From a checkpoint of a small transformer trained on Wikipedia.
Size: 12 heads of 64, vocabulary 27811, 118M parameters.
Architecture: RMSNorm before each block, no biases in attention or MLP, untied embeddings.
MLP neurons of a small language model. Each row is named by its layer, matrix (down: output weights) and neuron, and shows model dimensions 80-175. Each number is 500 + 25 x the weight over its row's rms, rounded and kept within 0 to 999. Numbers have three digits each. A neuron's up and down rows have the sign that makes its largest values positive.
A block is one neuron, or neurons of one layer that tend to fire together. Before each block is what it responds to, as a language model described it from the Wikipedia text at the highest values.

Nouns naming an event or process (or their final word piece), right after the, its, or a possessive, often following before/after: construction, death, crash, release.
L2.down675:526522529508489479519462545518488488485510520509483534472467507447487492468466473498518511437502495488550544489475468494502509524450517508462487496478500485482505476517495534503493537474493495476490478498479488490521476455462527487499502522495521520455468439538487538507483452497511506521
L2.down820:461488486489537478539476524474483563470505507541488508548501508490510524516498471502519515520498504458524524473475488481515533497464546524444498495537467519499486490477540473484501502459478499508476514462481505523493465525489526522475503469471514486482494496511451496496519521518515490478
L2.down1250:489517536498469492530504483494429505493507520562532479529527488526496554530451498459501528456476504449554513494509538506452486528499503520504515524518460511505492523527479460476516526506481494503481512513505512493524515498448523506478492498496523537480538533520473529536507501499503426527
L2.down2091:470492535536500498552499480514526519499523504549493545489507526505527541509481503487493494507473481494541505501517497524473530469513500506455492506517515483546500534499504531515497524526456503533507508465520503528485477507452496532504419484488483475510475484508519521502475490535504503485

Nouns naming a post or position held by a person in biographies, often the final word-piece, such as coach, rector, commandant, president of the, board.
L3.down1101:479470509517497502521485514505505529555517524521487543428452473459455485487479493477490506470467502524484539492474498453518511519511559477489549469482494502487521513517481559496504515482533501545519501535540455498526469503497483543517493525486510539495465515495536496508500495480528515499
L3.down1538:502497509539489486520547447512565523533487510531508533502546530505492500519518514441519478497514504510524534533511522480524524534434497460520510495477515490487471514453487492454491500524529467501516469507504513490513512514502523499493502529484462492470504485484472481456478496461517505479

Fires on the verb and article after existential "there" (there is an, there was a, there's some), also articles and verbs after has/have/without.
L3.down1931:505443464492490522497503547502496469464481511525513539503491490483510510514461487475495471493483486517562510526458459487548484467464489504475497485508469437539519463479527483501515501499462497494480522462478470479527500522467482505462495490493519474517512516535476483492533485493516489499
L3.down2233:498455511499516496462485521497515494489506543481502549508484503486501491492466529495516485504466501497476491537481501472514486472527492488500511516499491488484432490479502509528522519512468519520478487481489515484551462470446489520500496481478521489498536473486493533493486538513482521483

Word pieces ending abstract nouns or adjectives of difficulty or judgment in narrative prose, e.g. problems, doubts, disappointing, hostility, challenges, convenient.
L5.down84:507515423524529485532486493468477500482511487506527469513530540487503455502507434456458497509530523548505509489486509525518488453483503476512500544506503513508453522507477540480481493463539494587461554498502489492486481469545482500512504464530493497518511474512516499495508502464455522484
L5.down473:472532505489524511523534517460494497466566504474499506447532503530469491510484480518493505505479459496541484469481530450536465501492472489507545526508524510505514513593490515495530535476493508504487501501444510538462487521537482498459512525499509544506512463487486505490545488497451511514
L5.down2027:448483502480546480538481528479519451485521506528480541453500472519484488488467481511510461516487485489495515525535547516455557516492483510470490441465507521512488502492474537506533532543520503488530500534487487461530517486553544444484486484505506482474450476521501520524439546476483518478
L5.down2052:471515467473500517511504474505507516517500476542465499510497510518503528510435530500456526494473456471478495509542491515544497565516536485492520467481509453491511493536518505505499523497476512525511436503512498521520497502483487510514484494509481513522467483476495505482512502476512485451
L5.down2197:494470530535513488527523516503503487459511486472475503464447493498508508499515541543493528532514467458497500509434546518524470519490517505518530524464523495501532526499529478490550483473463493509516512515489472509502500492515454549509520528536518485564503515485493460478494507487555492473
L5.down2367:535502496472501540460513521502484517511515524516524484464514508479545495521475505535535523465483515552522504528475468529568485501495492521518493502460482504513516524484463543476477519505484522505489509472503481494522481485514496530474480525515479515486459488480498486491534484517489515521
L5.down2895:531526496499514494520461481502472458500536488466479467482520487522525507515525515542510514535502459480518521536520534516532476521544480490463523487488461522513503489514484478485504502498491536478470559500536506500525485501513487530531458436482545493498507473475534508527512487542517545515
L5.down3023:458494485520481466538499436513514522477446480491485512501497499501511478465509481531492447531474498516510516451481564527519474495482515498500484521501486516495518525522482485493465461521488517464483493481493474488532512481510553526491468499513478495527513502495492493539499506461537479509

Separators and connecting words in list entries, table rows and career lines, just before a name, number or rank, e.g. "Hong Kong –", "| T", "promoted to".
L5.down696:519472476496539460478529517529486458519471490538501503488488520506463495509514546496543481526486555539530488508491477551515504500487481490500508523488443476479486515511513520490484508525518511504501532494446511507488499492526474529536504489529496479519515529510469533541473514515528497505
L5.down987:497529499464508462484469472506475507500534450525485489514502506496499497551524478482489493509510493499563454498482485474538502468489552495526515559525458553538516493519491483540519488517530501480442508519488537490472536527483523475518494463525497536494528484520490464527479505510472512466
L5.down1168:521501520487530504538521517478496473499523503509502510496510496515500538513456522474518485468519493551465425445487469520474508497536483497507492506533502455523530509481544481507491515491458494517516496523516505529525502501564492499476507473519503524502460531515521480522489505523546514563
L5.down1722:464504452516530471458499524551515508522496510500527505521494509471518480482503492507551548477503549516529465512448481520510499507491511527504514496515491536506507516507517528499493540474506463500474542537498534454530510501499501478502546500505510487494525510489493509494489495498491476513
L5.down2099:507500441522510489481483514516484533484552542536507458521480473472507524435470508454558510405488549516501544494506513487514564472530515532497478486483482518523474484501491493499492509487474499543522521487555532516523517521497506512511520488487509516514473457476543478499495495492480478532
L5.down2122:496501516554527530466497508544504503483488517472502503522504478541516482501486510498518507513474493512451528549554473479492520552524514509510495527471462514503449489486498509479545517514499544474515514489462500503515481529519510493497535481543469480481524493508499551511517530476503492451
L5.down2734:457492485518518505487500527497521499476481548477520512479524447501487485492465469498556516471533506487459471499503534532495522497481547525545507477510513477529506488499497519516520479479497482478523530476537531456501531563491452493489515545505531503528496500500514518498508472524533436528
L5.down2912:520528459499479496530481501467519537499481513478525510503509536493489531538510510477483496456507540489501458485446474503482511485491490471536499523512499488507530508500543467560520533501552487486505494479558464504511504524475480547503513487548537473543473475472496501482500534561486543495

Final token of a role, occupation or title noun naming a person, often just before the name, such as commentator, keyboardist, Governor, producer.
L5.down343:507506511508490504510439493521501510519488502499493487521513531503497473544511516476477485481498543523478545511459483502472520499524509495475521525485506469478490532480505538467465505519524504440489483475515496515497483479512493505478482479431464531492493522468509554541429514506503522513
L5.down438:505496488447476548547501470513472455523549477481469442493501486499483520513470522516474488540448525454544485464483504485499491495468541472481495496494470475512504474475540479505521486529498494525447509470537510523499494474515518525489494491508501516541502483473480474575498512527518461506
L5.down613:485513513526513506505484483503523543456517456540508501492498452468491475464533504479572510486530510502519530475474512542514496496474482482456501536481496472526503528498494553491504478517501579491525501498521473513474508561498529517489520509524465555520465488523517517518488521501441507466
L5.down1463:523478530534477467500484450534496508518519541498536474489514464484517527537534496520515537526463469505544524531504518457511488495507540472514518544529535498516508508484454505452517479480511547462512523534498468485501475452525509463549480513499496475491476504475501525509509524496469499504
L5.down1912:512539514507504475534502512512459499513497502532525485490472502463474495527513464529530437500510480479497496527498494479474488517450462520512506490468509495515512526476487502531516506500425511454544484530517508491484493503494503495509558491480537498525453487478487488493437500463482480456
L5.down2213:498499515525505522528502468480492491515534480514509494522535476489478522497510472540549521473494534490477503491517529483502496539485525555518520495455485524504515461487541524457513486462525468519510496504493478499526506527521486518500493474496507524560494501523496554493546495493495502457
L5.down2520:521531495537511484484507514545513466499515485486469485540486503508513506475536504497503492517521479473528498524522512481560512504493509494485469525511475503471512522488503487506507448521484499484498491473522500518472509477491511511484483512451510482593486511475523473536516464481481535439
L5.down2936:529510506522529474536535488555486482522465476495500504461472500517482531469529484493496510557533503538531436510454502488521537506507506452456484500495488448500490502494493537521491474476497455482492472525467492518489498502523513492544497500504529486535461522482466509557484514483481509472

Number tokens giving counts or statistics, mostly sports totals and table figures, often after a comma, e.g. 876 yards, eight goals, 30,599.
L5.down80:528532490490523486453504516487495530495531490527536510484508511532484519509496483519467463496494516498477521452499482558575458506487524509516501501491519507492487474493484480438489503478505522505528489508485509509506512448521504503485503488460522534536507539513503537552503468482527487481
L5.down378:516515517513447512527511469544510479506541512528494458517513479524520480491488490507515472491479520498495527463489505489550510552498516491469488482482497529508532461498583489503506497522531518514481539542538513492488475500508512461495470525467494476501527528514476455506538461517527470528
L5.down482:470498516475478513525505472494487502519541479531539509509480527511481488478523488471531538487478502521481492504522508518480508510530493495524510510545514502490466488482533521512501506499483498485452518490535528474530496542508479510499479550519493441501489496501483494490425517497506481474
L5.down879:465496431510491499502515519492469485498499518512504477526482531521508560539509510503499523503512537523521491535460494506485562446484497492507525495517507508479460483523508511484523513473484493502445548480524522536467461507492467504506476536483491507479495474456501544496500516463516520551
L5.down1343:499548485494519517538542448484488471502515474512518550528508458512511510496463503463495524557476483466504510561552479528543484515531542501513490499474508509475526483550498492495498519492513530524488468466495452474520496514446457503492523494497510491554505515472509550495440514509534515476
L5.down2862:475508516502510472457534487490489528476489506477488484494491511505523541540475557512483491503485494465501508498491485501460526494475499501529407530486528543487472497487471483517513478471521478484519504502470522522538490478464479512518460476509500490520523513473487493497493518503521494488
L5.down2940:478503516493553491455504509440498546488511493492519544497500528489419498478475523520487507462495518505507492439509527486494511445530512504497441506488521508513520523478550499462503501513491495480526506461502471568503493542516517456539481492492524517511487464522493507517487509528505524517
L5.down3001:503514496534506519498471502487515532506483510498473484493489542480496515479503501470529478497490486479520497536497486478483495491535430556520489479510477514461501479507499519466486513473502469515530477510550498462478479516530528510513503502498497503525479515439496452507457503463504469484

Evaluative or quality adjectives, often comparative or superlative, such as better, best, good, hard, different, and word-final pieces like "ough" and "atory".
L3.down396:494464465497510510499521503459472513473456474558544536522493449487495496458460498467470442512505500536497493523509465505549481524506505496523506464464516501553498518481492485465496487507510504511464475519443523498515487505524537501513479515475489526469528512508534508490518547499517445479
L3.down2083:522498516497475532501538534492503512528508526576516519509521528509533530491516531544480507530452517498513510498522496487524510469506493528486500528515454461485514467444458495459485552511507497442478488461519524489495513467536500523485521483523474540502521464503496504542507496477465468472

Middle word pieces inside Japanese, Indian or Malay names in tables (Yosh-im-ura, Kobay-ash-i), plus predictable collocation words (gained attention, paved the way).
L5.down957:471510466507445517525493528541498491483467518458518513501495495501470457506471457474472505521512518536525507532510519528529428486507485503484537505502541505563531526544507474505508502523500489498495516496487482514516483501500510495529458478411505467449464509514491479473471543519511514508
L5.down1082:499452461528524523550507519542479443501499517524505511478465513529475447511562463442456519529513469468495465510494463602554509466477544478531488525467484494535468532499512510520507489495484501483494507466512524506487498480500457529499489529500555485507492510467476494494452548514515513493
L5.down1260:503518496558470497496479544533498507491505509514520493521483479511458484520521488473515514525523521530498512537490492541501471480517497531504532520525501470522537498469571483500440503533470536499462463466508489507523493515492483452495507538490512485540483475503480519506510498458506488566
L5.down1290:521513515478501498476490487512516494479530434435533487510533515518477455491483520525522496539484513499535526496525504538497481488543489475518489521502495491509520473493486524507509484541481537508549473515518543502516513484473500484505495489514516477473472476522451494545517508518518500500
L5.down1405:507470544486510474454522509470463494438515524579461501473496522488513523494499503484495480494503553465515498510495502451493487508502484480520508497503492485473488495522514510478511475467496503505461485494493474461502464469515494514471516512515532507489504497498536508522521495494487460525
L5.down1602:516479495464488508494504520465513496466473494492498507497551511504438504481513465536536490503499489444502489506517547527496532534506527497584505457526454493536483527514485506509465522468535515496520497508477493499487493486539462493541534526488492517504477512493515511451474539479474519508
L5.down2439:484480455492479507474528501519475509478473459565529529508502507504547511487523531437539463524511536486535471519522502487499462548498464513519536479518532462513499556506550435470544503518540523462514505497463496500510545469524473553554482470484471468503488477496526494504461498492525502471
L5.down2909:491531486498425494504512496506544509525463535492503463448492512486493516514458473480495502500516499492515481535430480506502497498461493485492519466543496510502535482495539529468530502439523498515491504520471539512483507518505507511480548576494512455497449518497491485482524517506468529491

Final period, closing quote or parenthesis ending a long prose sentence in Wikipedia articles, often before a paragraph break or The/He.
L2.down127:514500502488495490505514498509480483498492479472509503494495501511492495520487499525490505454500410498479519512501524494498494479509502495481502431501496491499508506501520511522490479491465506490510505501515499510467497468488497504480498468498482494496500510521502487507506504481508497496
L2.down341:536502534517513476475512506478505534497522522493495515503494514468473517499524523469495467475501520495482483521487505448488475530470530485493496482485504518467536494488513540528505475487469481471535475504495536561518460478492522527486530496503552467473467474589505512538528490472454513513
L2.down792:508499520512475516527527488470491509496531532540526485532481471496474495482523484477469505446489524483538528515461482490527510474499501505492514499481478482505520486545502525507499492478447459465528496498474489504510525488520508514487502539482517510498513504554490531552472495468495485504
L2.down825:517530520486499504509484515489484484514508536547525456463477518512427525481539475506476490463533487477518547482502518494492470511466489488490469516480477499491500511509527528519519527491474444495511488488470528475502510460518539493488535464471510469507499471538500509501481500480482509522

Nouns, or final word pieces of nouns, that open a clause as its subject and precede the verb, mostly abstract or project nouns such as construction commenced, the project gained, the method combines.
L5.down143:481477487493473502517518462534492509508464461459538530476532458488474509495469505492511461448488521502531487511473519456536503452469523503484520527509521453526487487484485468512525477496460547516472530512518485465484502525502490496525443507510493457461515491507511519488522511469520516519
L5.down271:504514495489526505459483487555502460449443528490520523515442501503493537485487465508513485496472517485461537450486457485506525471471525527490451488516484545485472463507483503501516517494475525441530480531483471486529445503482487497510508486496496492516463518528512522531501497512531516554
L5.down906:465509478489499516459474495539507473477481510462470448511465520502443520513468476499482457510529540464546490495492530542498480485473505497505478486537489474453501498538554471554485453562480521543468518506453488490521498514544520505510457492502512503517486536511476481501523490514457553532
L5.down1022:488493472499518460526468530512534469477502488487516550487476474460501539492459473488525504510452494490549499504505515485465505475476479502532466491495512534491490550498454433466500498466537497505495517473512514452461518532472496471496472497491490496500491473470490499492533492502483544460
L5.down1737:546471538507512553486500486464513538486478503496523490464481480466486506469493512509511448488468518496471519485469481508529518493459500535475489513467492504478514473520511500487497542494512466497502516512533500506457524492442495489507503531515448508504526486495541506490511514475548509527
L5.down2113:518505479497513479492492464530505464482537479553523549479475475531488443491512501467532520464447536466467503495509483495533467506484448449525496492507502500524474498524499505471512495510489507482488505489506514502544476483520468457462486530556487513490503507490515486540550529479514513504
L5.down2983:481527497485481492493479491497469462484510500498487517542486453549480520479471462444501514515435474489485501518501481518521492523523534494503543509507532537492498474502486485527491491516527540469492534491526498481518477490492477468497506508516494495475496511485564515510489475495473494506
L5.down3002:511495499513514511506459486472535513456483526505543463480443516520504547435512496508487480526525494492499467488457519489504539510527481475523541472506481463466526513481525490527521484496525500504480529516479493493516530510466466521500510504569540487513526506494550524501490484483498532462

Final pieces of abstract process or activity nouns (often suffixes like -ation, -ment), in both running text and section headings, e.g. excavation, construction, recruitment, Operations.
L3.down699:480481523503475477546507447497508527511454503520501515491461499509494495492491486485501502449510494498510531520509495448478490482474556507511517507482554538495481532514530525498466484529484518499485501510518544524518533518474527500469468506472455456476494536495508484476503537509552506516
L3.down2981:515533518510486476521535474484509535486498514527512496498520486536498535483463505513471455499484500517490530482467472514526489484484539504504498513461524506487523492538499491489498502525478463508479423533459430475505503479518510541501491512507501533470461485500500462509511544503519510487

Adjectives, often their final word piece, right after is/was or It is, such as possible, benef-icial, fear-ful, skept-ical; sometimes other mid-word fragments.
L2.down632:502525504488511495499482486501518541500492493468500505486496511462467517499549521455487453481452521518514498466522499491511503499532495484497463472503524469507519458507502492504441494531489517492481539481483488497489492537537546487524483498467481489503506510499502531506538455496504502535
L2.down2511:508483464461505496477460494459520510500502450487499513491472499485527498505460490458497438526502524483531484486479492557513555547529478527496441498510507491514482496518501491523490507522531471455463512461478444490509485485461474527505466468512503492499482474496447470540511513540506476482
L2.down2696:479552530481492526447478450478480494481489510510464498517508537517502491495474490531505475463551499522500523521499560478520536489528451510545447509518538455483526522513523472478490566502551526504487485481480493504478542521481474543498473504502498468463521527492496515449511486508509500536
L2.down2935:483468488513521539478502520509521513477486533516493529501476513508524491474483517508443495539517484495534503509551528522561503520520478520455479496524521519491530509491510458454514452515483531480508496480472510492517523538520498564494491497537538525518486505521516469486507504499566449507

First digit or digits of a year in full birth dates in biographies, e.g. the 1 in "born August 24, 1956" or "19 June 1835"; weaker on other date and number fragments.
L3.down1005:514489481495498509523515512508501455511513536503532535503524484497521530568556493498484482481490490494538478481530505496516508484502518494467530474485491475525515484482530511547506469472498516512487528509498483525516514495508505497441468457491470510489521496489514535519487519519435491472
L3.down2106:520536488496518518487528511519507499505483482470530500510490523441455526481487495455502507517496507488494547518496504519490533474507503508471484476536449528515508533539500515502484486503526564508522490463462478512513523505529492465517483516531523490489520498483541474456462437500452500474

Second word-piece of a multi-token proper name, usually right after a capital initial like H, Y or S, mostly in tables and lists: H+am(ad), Hish+am, H+aw(kins), Y+am(hill).
L2.down114:426473530484530512514461508537492475506475515542539520507465490521516497448493477511481499480512499483557426498549487498510517485527521509504523491515525488501512459533491491474495498515544476551456508531484512495456539480424497455493493489491525463478503510496487478474498524535536487462
L2.down897:471517498471476481510490505485501500501498462507503482472511513480500477499551464524498516484517495485517500503495540524516517463485503495532498501489510476501526517495485498524486498497526494473516529512486449486518468558490564480489450496491499471498492513525493527497512506537465528440
L2.down1179:485557503506515490498519509477484519522524482513574452510492480478538537499528500517514499507473506514537501520533515515535468492510514476524509488500553479524485495463522467534421483437461493513488523506490516445507521495515525493456477559484514495520531478486464497441517536527513496523
L2.down1826:472504517490503554460517491502512509496531498510461489496486490467490482458508472458477499537481469478485466534467515520496522469506488492491454516471534504506470484526493531491478507480489532516460512504499471486482516450504502465481483501532496505500530441530478458493475516537521495461

Person-role nouns and agent suffixes such as singer, manager, President, trainer or -er/-or, usually directly before a person's name.
L2.down121:487471539550480556513518481494501463506480509540475529523501556538513460505499498489499509528539511507537499540490512532511507477497486510502501508513500509524551489493455510494500490482453483524528487486517505494486475530521501518508491492496476476543478515471502497558503504483480527450
L2.down1505:487495509483475488502500500517511536496519490490520507506508522453485495463520499544572499504512505533520478480568501526549529477495520448481521505526480505485508534524523486530496436485493473493535445515483510540519545535515499490504475492488504477551493512492482507555501497503497434471
L2.down2724:511522549502514546496496483509492479517485482534480497564527494530532492510527526480536486538522500550515512524495517493517453493498518502500454505468464508529537479491471530481516477533467510512524494478514484509486492532492500571502526521451493523545496503494501503541496463505549500487
L2.down3005:497499488535483505466482482533518520521522476503458526491483522514495469492508496502524492500513513500554477510492478504521508483510526528467467484524490484493540509524527486522515454483470496493518480511500505527495508473498514484516510539478514495478452438497536479513474489496496510449

Sentence-final periods, often fused to a name's last piece, ending an article's defining first sentence, as in "by Machine Gun Kelly." or "Meredith Averill.".
L5.down27:520535493492469500493482551496484528531460508514493465508505515495499532508476483482489527449528516500505534533524483487489527495476520524496510480522505494477479515500514529502477487457501507482491499520487473493501483502496509451453525535503467448494537536444492473478540507491522529509
L5.down240:487449517505537507419480477486484528530486498487523517481471505519512457482508490509527528492485523544497499557472497509525517492533477508495503535514509498550486547496501521455513498493484476486485512521461507491490484480458509481526490508464477520483512519490476513514470485497545481521
L5.down757:507497521515512502468568521472546516482512513529503486462468509497497540498484466515464520488513494483524495455475469495505500484514487477477528455486521487467455537491504473475525497469478520497497503484515491526535480473509516537465545487506520506549538475478494505465510476500448472506
L5.down1110:467486491515507496523512497503531477547502501491470532499483499526496450570486529470472496528494509494490484543486529529457538479523539508482462531529480492480470469487426481503477500492529516529459463483537497483514494516532511456452531491493533501486510461504498549513488494537439500521
L5.down1171:528520497530505489476513491508475532527504507557478507478478491512505531479521477500505509480504509495525494483518550471513479474541501489472504456529516502480510519488491480521499469523474471504454476538513477544529502483508505535483513524471509502507525533501491472478490517441520487486
L5.down2188:509510550537492525507514461487479480525546503491514465470474488471470485476474513444485495520519461474494541498477507459535463515541542496539477517484518466486486477495546492473500497523494473509541480483487525504503492470505486486456477453453554495499488518480499463486482538479494549520
L5.down2548:486495546496554523488486539531480500527506496471458457505518505524526484467520516475455564482518484546520513491468473499497501491519494519483488511525507480504510497528544550510468536443485515451491517504482558507502501484514531500436497525497475495552477484478575510510474512469495534553
L5.down2647:453449516530466530488507485456518471487480479468516471480479492472527479494508513510496483521504453516523518484516544455516499515528526502508496502450494501497502496538571486442478478540503486475501494535487506522513485452533475493493478465499506505535517478511499492527474529529494452474

Column separators and the first token of the next cell in wiki tables, right after a name or title cell, e.g. "Method Man |", "Duke | G", "Sophie Taylor | England".
L3.down181:480524492535496514527503477501492495527501505582531481516532506511501511519519480508497538480532507505508462512461528477529476491458480528495512500492518485507514497512511557487482505523491501532524449504488491521516507453540467488469518516494490518492505539523508470485489533477461507464
L3.down2198:468481477512489534510481478492528475480492525545503470509493519452477554520531459454487503534523511510510506493503523544520505535465521510493558498524533502512510521500532515492504495520530517548497546479525491509508517494487502451465482492488538539500526500523521504538509491450522466468

Numbers giving a count or amount, often after more than, over, approximately, such as over 400,000 members, 43 games, about 50%; also quantifiers like other, many, various.
L2.down197:490485533519467556512494509537446527495531474525508504495475515491545513501462540467478478533503483476479493471509548504478544483461525488496476482490480498503487519519466544465509488505506501499475493498535497561505466488463507486511504499471460455496478484493499501506513493519485469506
L2.down609:510501508470525483500508501469497509470520485518479491497498498492514524506492517500491501476510505520469451471487502509489504498501500531532442496524539487512500470514487517510509508466521493513510475541565479549528522481503488490469481503496493493535523457494467488497492474513525490501
L2.down1182:504533472537504538509517519472512492489558521540507478539514434491556519540498476501492550533481491535465489490479506556495521453531510491521517499528519531517499473517486503456512492482488508523530498468526490544487532476469508477512493445505448489475490443478471482534487471464543500514
L2.down2866:501500476528504507480532475510487533508516508519439518520484481493515480505514520484496513485515511534446468483484461490512524492512528488501489499522515482470509507506482479484516528509493546517507484506541485526514527469523524514473516504487489472463487486461489485541484479509552510498